python train.py --vocab_size=2602 --positions="rope" --bias="none" --optimizer="adamw"
MLP neurons of a small language model. Each row is named by its layer, matrix (down: output weights) and neuron, and shows model dimensions 32-95. Each number is 128 + 24 x the weight over its row's rms, rounded and kept within 0 to 255. A neuron's up and down rows have the sign that makes its largest values positive.
A block is one neuron, or neurons of one layer that tend to fire together. After each block is what it responds to, as a language model described it from the Wikipedia text at the highest values.

L8.down105 [ 98 158 140 134 103 131 156 127 111 101 113 152 108 133  88 126 146 121 134  38 119 124  94 122 141 107 178 149 103 152 157 116 169 100 123 150 191 144 121 140 151  96  85 148 102 151 143 119 122 157 153 160 145  85 136 139  72 104 126 138 132 106 142 118]
L8.down151 [138 128 122 123 112 165 104 163  90 165 116 196 132 166 108 144  96 190 154 224 115 135 135 118 130 167  99  92 128 100 124  83 120 141 132 113 138  99 108 102 109  90 160 111 164 106  97 107 153 120 126 100 143 129 141 136  97 105  98 159 138 150 139 144]
L8.down205 [ 81 153 130 110 123 100 141 140  82 130 118 157 108 140 136 105 156 158 126  35 112 144  63 152  92 129 118 115 120 131 127 127 117 152 147 146 155 146 112 143  93  78 113 149 133 120 146 141 146 134 134  95 119 113 142 142 140 112 151 160  99 131 142 147]
L8.down342 [163 122 137 151  98 125 135 173  88 118 123 156 171 138 134 142 137 139 124  45 120 123 132 123 142 138 137 153 117 105  98 120 156 132 119 132  96 149 123 158  91 116  95 124 112 150 105 150 166 121 148 144 110 134 145 154 140 129 157 111 131 115 132 123]
L8.down358 [175 139 130 125 101 113 142 133 107 161 115 119 126 144 166 118 132 119 122  30 110  89 152 132 122 128 148 144 117 128 110 120 165 168 128 141 142 146 142 108 138  80  96 158 129  86 151 122 139 131 177 113 123 125 151 118 139 122 156 131 138 106 106 117]
L8.down359 [144 121 161 156 125 135 119 126 109 109 111 157  77 128 144  97 151 110 168   0 116 131 138 120 124 174  78 123 132 128 104 102 132 130 109 128 135 125 138 132 116 151 121 111 141 156 140 125  99 127 142 170 133 128 149 136 124 121 122 135 127 119 118 144]
L8.down380 [109 132 124 131 141 169 175 135 173 136 122 137  99 150 111 143 114  90 164  50  82 132 134 162 117 186  81 128 125 162 113 114 123 123 109 163 168 193 135 103 112 111 123 140  97  86 129  92 158 131 118 180 168 116 100 122 117  98 146 120  98 150 105  82]
L8.down405 [110 128 140 146 126  96 150 131 141  97 186 140 139 156 128 116 150 134 128 124 125 148 113 131 140  84 124 104 114 149 117 146 138 128 118  65 113 130  91 131 108 160 142  74 127 100 114 134 159 139 152 121 104 130 172 121  61 109 152 153 115 137 140 107]
L8.down419 [145 102 102 116 150 110  95  97 101 127 113 164 129 108 110 113 132 114 209  13 103 139 140 146 119 123  94 123 135 109  98 114  81 150 140 138 105 156 132 147 157 163 148 150 173 116 108 152  98 108 130 124 160 148 115 132  86 164 109 141 135 121 168 119]
L8.down446 [173  34  97 138 134  94 111 113 127 109  99 167 123 102 107 132 154 137 125 114 113 133 107  96 127 166 147 128 124 109 129 135 149 131 160 140 117 168 119 141 126 153 201 113 122 124  92 113 126 124 118 130  84 136  73 131 131 110 146 137 150 103 115 160]
L8.down511 [104 132 101 103 151 120 156 142 138 106 132 124 195 127 125 130 139 114 101 114 133 145 116 132 125 147 160 144 128 133 111 133 139 117 170  96 140 128 163 157 157 122 106 107  92 171 136 149 136 160 115 109 130 111 114 120 110 126 139 168  84 114 114  81]
L8.down519 [144  96  86 109 125 117 155 136 129 125 116  73 125  74 111 130 150 106 139  37 149 163 135 115 151 131 173 121  99  99 165 118 113 136 175  87 131 105 136 119 141 184 141 123  77 143 106 173 114 166 129 138 144 117 114 105 128 118 126 138  93 131 139 157]
L8.down578 [136 135 156 159 188 121 114 155 107 137 111 127 140 166 107  90 106 114 164  84  76 136 128 133 165 145 147 133 127 128 117 146  90 128 104 136 153 146 151 111 108 183 132 155 151 105 122 126 138 138 145 154 151  95 146 128  96  95 131 137 176 124 151 127]
L8.down692 [118 149 143 125 134  77 123 111 125 135 150 150 126 130 104  99 133 117 151 108 107 150 135 111 154 150 155 106 164 102 148 104  72 131 106 130  93 125 106 104 117 168  83 130 167 129 133 129 156 126 101 176 145 139 121 131 115 121 164 119 138 139 162 154]
L8.down776 [182 160 133 132 156  76 111  63 142 109 109  97 129 105  92 127 150  74 158 116  99 134 108 105 100 104 166 124 126 119 124 149 166 135 123 114 109 139 161 105  95 133  91 114 127 130 132 119  95 122 118 150 150 142 151 159 129 131 130 154 117 160 152 137]
L8.down777 [138 116 148 121 156  88 146 129 115 107 122 133 152 150 118  96 134 120 153  77 129 107 183 125  96 126 133 146 127 134 126 188  84 105  79 132 125 151 123  77 131 127 111 129 121 136 126 133 182 118 128 125 150 123 168 185  98 113 180 134 102 120 170 189]
Number continuation pieces. Later digit pieces of multi-token numbers, usually in table cells before a pipe (8|66, 5|24, 29|8), plus mid-word pieces (Indianap|ol|is, rug|by).

L4.down135 [155 157  91 125 102 126 117 128 117 141 151 141  94  65 109 112 159 128 104 130 136 104 155 135 109 131 180  89  83 128 145 150 131 122 123  90  90 117  97 144 170 141 157 137 132 102 103 147 162  99 143 144 135 119 128 143 134 104 156 126 115  79 100 135]
Final digit of numbers. Last digit token of multi-digit numbers, mostly years and table figures, above all a closing 0, as in 1770, 1830s, 150.

L4.down1 [126 175 140 108 125 131 116 114 105 137 140 131 124 118 135 154 131 136 107   0  92  93 133 101 131 144 134 139 102 134 133 137 151 130 184 102 123 116 158 114 171 143 124 144 140 150 127 122 101 139 147 150 136 127 108 150 118 111  96 114 109  98 159 152]
Mid-word "if" fragment. Word-internal pieces, chiefly "if" inside words like specifically, fifteen, semifinal and motifs, plus other mid-word pieces such as "us", "est", "ind".

L2.down621 [ 95 121 120 103 135 121 144 144 105  94 151 115 115 113 108 134 128 126 125 221 133 141 133 137 107  91 138 103 152 118 147  96 119 163 114 125 152 134 143 131 122 113 121  94 104 121  93 157 106 127 132 135 137 153 136 144 115  88 135 152 131 170  93 165]
L2.down737 [101 128 134 107 126 161 112 138 124 153 140 106  99 116 146 108 121 116 155  83 135 134 140 124 154 116 145 100 114 129 159 121 170 134 122 117 105  93 127 115 137 149 186 158 160 124 121 113 133 100 115 131 100  61  95 112 150 146 124 140 107 142 126 113]
L2.down778 [111 118 163 122 137 119 133 138 103 115 112 169 172 166 171 168 101 130 168  53 219 116 142 143  89 128 135 147 136 103 131 151 109 135 146 122 156 143 129 144  96 121 127 131 138 158 157  91 111 105 101 138  92 110 153 132 169 125 108 116 108 105 171 172]
L2.down828 [128 116 138  81 114 137 132 120 142 127 161 116 163 124 151 118 134 105 131   0  81 142  89 123 145 102 136 153 143 132 110 142 139 150 141 110 149 138 128 117 132 141 158 126 114 144 167  98 155 120  78  94 135 131 133 129 119 165  97 131 130 146 116 107]
Mid-word fragments, "ross"/"re". Word-internal pieces after a short opening fragment, mostly "ross" in across/cross/crosshair and "re" in preference, creative, agrees, rare, treasurer.

L2.down123 [106 160 105 154 157 116 106 121 167 109 117  91 139 120 149 152 119 157 125   0 144 166 148 137 136 117  83 124 134 154 117 149  80 128 109 138 158 134  96 102 157 102 141 116 136 136 112 142 121 111 151 139 143 122 133 125  90 113 180 142 121 133 111  62]
L2.down276 [113 112 111 104  98 161 124 121 127 134 135 136 164 119 164 105 140 130 145   0 108 148 163 114 103 144 119 122 157 131 102 151 132 111 108 155 128 154 111 111 134 134  97 115 105 127 119 144 117 147 140 121 153 160 134 105 138 105 155 144 141 124 106 135]
L2.down471 [122 163  98 153  98  81 148 120 152 131 121 114 165 130 110  94 129 129 114  66 197 148  95  77  94 115 128 169 116 153 121 147 132 144 136 154 106 114 129 113 126 128 136 144 134 148 160 114 115 101 103 176 139 145 144 109  91 160 127 147 159 175 146  94]
L2.down482 [138 126 119 105 122 144 137 125 127 140 124 118 138 113  82 158 103 125 141  81 136 144 100 137 148 149 105 134 109 115 130 100 117 132 133 123 133 121 152 150 152 167 149 118 190 125 158 114 111 146 144 183 102 167 174 146 146 168 130 137 158 123 151 106]
Mid-word fragments and numbers. Inner pieces of words split after a short first piece (sp-ok-e, p-ok-er, d-anc-ing, surf-ace, j-ob), plus two-digit numbers like 24 and 48 in tables and lists.

L8.down24 [129 117 120 170 145  94 150  90 136 143  96 114 132 127 135 129 136 117 134 104 170 139 117 110  84 145 134 141 124 166 125  98  82  92 140 140 129 133 118  82 126 100 124  85 114  96 137 165 151 116 131 122 103 122 122 124  89 164 130 144 155 116 111  97]
L8.down131 [148 107 142 108 155 138 145 111 153 146 146 140 124 154 136 107 109 145 138   0 103 107 151 140 140 100 140 114 173 128  94 139 155 140 143 139 113 141 101 144 115 157 161 124 129 104 124 134 150 132 152 118 118 108 116 125 122 152 123 123  98 125 141 153]
L8.down150 [162  91 129 160 131 176 182 125 111 127 113 185 108 115 111  91  99 112  88  50  98 107 153 144 145 136  92 141 176 148 132 144 138 100  77 143 126 110 105 117 142  88  82 116 117 127 135 169 130 103 145 135  86 116  77  92 135 132 139 122 144 106  99 113]
L8.down269 [167 100 153 141 107 140 105 115 130 110 103 112 101 174 171 102 136  92 144  90 136 131 147 104 153 124 110 140 130 157 135 128 134 138 133 160 209 135 116 103 128  74 114 160 129 113 125 123 111  84  97 133 112 115 124 121 170 101 113  80 163 113 122 116]
L8.down309 [117 118 119 129 117 154 114 126 152 137 130 135 115 102 155 139 102 112 148  39 112 154 118 116 144 100 138 117 140 136 117 129 142 121 115 120 103 120 134 104 129  94  92 157 108 144 174 115 140 135 125 101 136 136 198 132 133 108  88 158  53 151 127 131]
L8.down336 [ 67 106 156 119 121 130 101 138 141 132 121 142 103 144 116 134 121 118 145   8 173 127 114 121 145 162 118 159 130 132 136 136 147  97 166 129 132 158  97 138 149  98 122 107 106 130 152 122  91 132 100 130 157 153 152 148 155 134  99 120 139 154 138 141]
L8.down341 [101  74 118 116 131  95 128 135 113 119 138 112 131 158 105 109 129 128  96 144 125 147  98 128 170 124 117 106 124 132 104 142 123 141 164 127 104 118 112 115 154 136 110 169 142 126 142  93 156 133 163 130 128  97 133 126 122 123 129 122 108  89 147  77]
L8.down391 [ 93  82 149 108 166 120 134 152 128 144 117  87 124 117 127 115 168  67 166  34 113 163 155 114 138  94 147 143 123 119 154 120 154 112 132 158 133 150  96  94 181 131 131 133 115 113 133 145 179 180 137 145 195 114  80 101 101 137 114 134 103 141 108 138]
L8.down414 [111 109 134 113 134 103 173 117 104 139 160 116 136 102 109 115 163 135 101  29 175  95 136 112  93 127  82 154 159 110 154 144 156 115 123 134 105 111 172 142 140 109 140 112 127 130 118 148 164 107 133  91 104 145 135 122 139 156 174 142 148 131  81 156]
L8.down424 [111 177  92 134 108 118 116 119 106 131 104 190 159 154 136 100 120 135 133 146 166 123 103 118 143 151  93 109 129 126 113 150 130 129 132  71 173 130 123  88 155 151 169 106  95 116 134 144 122 128 167 110 141 139 100 120 167 125 124 120 129  90 133 138]
L8.down457 [101 133 114 130 122 106 134 175 166 130 147 133 124  98 117 177  87 156 127  92 105 142 143 117 137 140 113 200 173 162 112 119  83 137 158 106 128 134 102 118 133 138  99 151  78 115 148 109  93 132 146 112 137 153 170 132 137 131  76  98 132 152 121 152]
L8.down494 [135 114  75 127 179 128 109 174 133 133  89 152 146 121 144 159 135 126 157  48 144  94 129  94  99 120 132 125 140  84 109 133 139 132 123 143 113 110 103 144 137 156 113 129 140 105 128  70 131 150 119  82 128 115 104  61 131 100 125 135 143 110  85 117]
L8.down561 [111 162 149 131  93 105 108 162 133 166 150  96 101  90 122 153 111 103 131   9 137 121 147 142 107 137 120 116 138 112 116 107 153 112 131 144 115 107 144 152 116 141 131  76 117  92 136 136  73 105 118 115 124 119 114 147 106  78 123  96 131 146 122 188]
L8.down649 [155 176  99 106 138 137 148 135 117 111 151 135 170 108 129 112 114 125 146 142 135 129 149 117 134 106  94 151 127 125 111 115 160  63 146 148 178 132 107 103 127 143 128 106 117 128 128 143 100 114 136  94 107 172 145  89 192 170 156 134 109 139 123  84]
L8.down665 [127 122 163  91 111 153 169  64 106 170 139 163 121 140 156 135 112 163 105 130 166 117 122 161  97 148  81 169 141  94 125 138 126  87 123 120 153 115 103  68 183 145 124 143 119 122 173 139 149 135 163 115  83 126 158 132 109 132 141 158 152 110 137 101]
L8.down790 [110 141 141  90 136 150 119 124 133 118 129 144 115 129 160 124  69  91 117  49 143 131 130 122 111 139 135 159 117 106 162 114 125 151  69 115 149 135 130 136 171 115 113 137 167  99 137 147 113 125 103 142 127  99 162 125  99 124 180 156 114  84 141 100]
Mid-word fragments after prefixes. Middle word-piece fragments that follow a prefix piece like con-, cont-, re-, ex-, especially stit in constitutional/constituency, also in (Continental), qu (conquer), if (identify).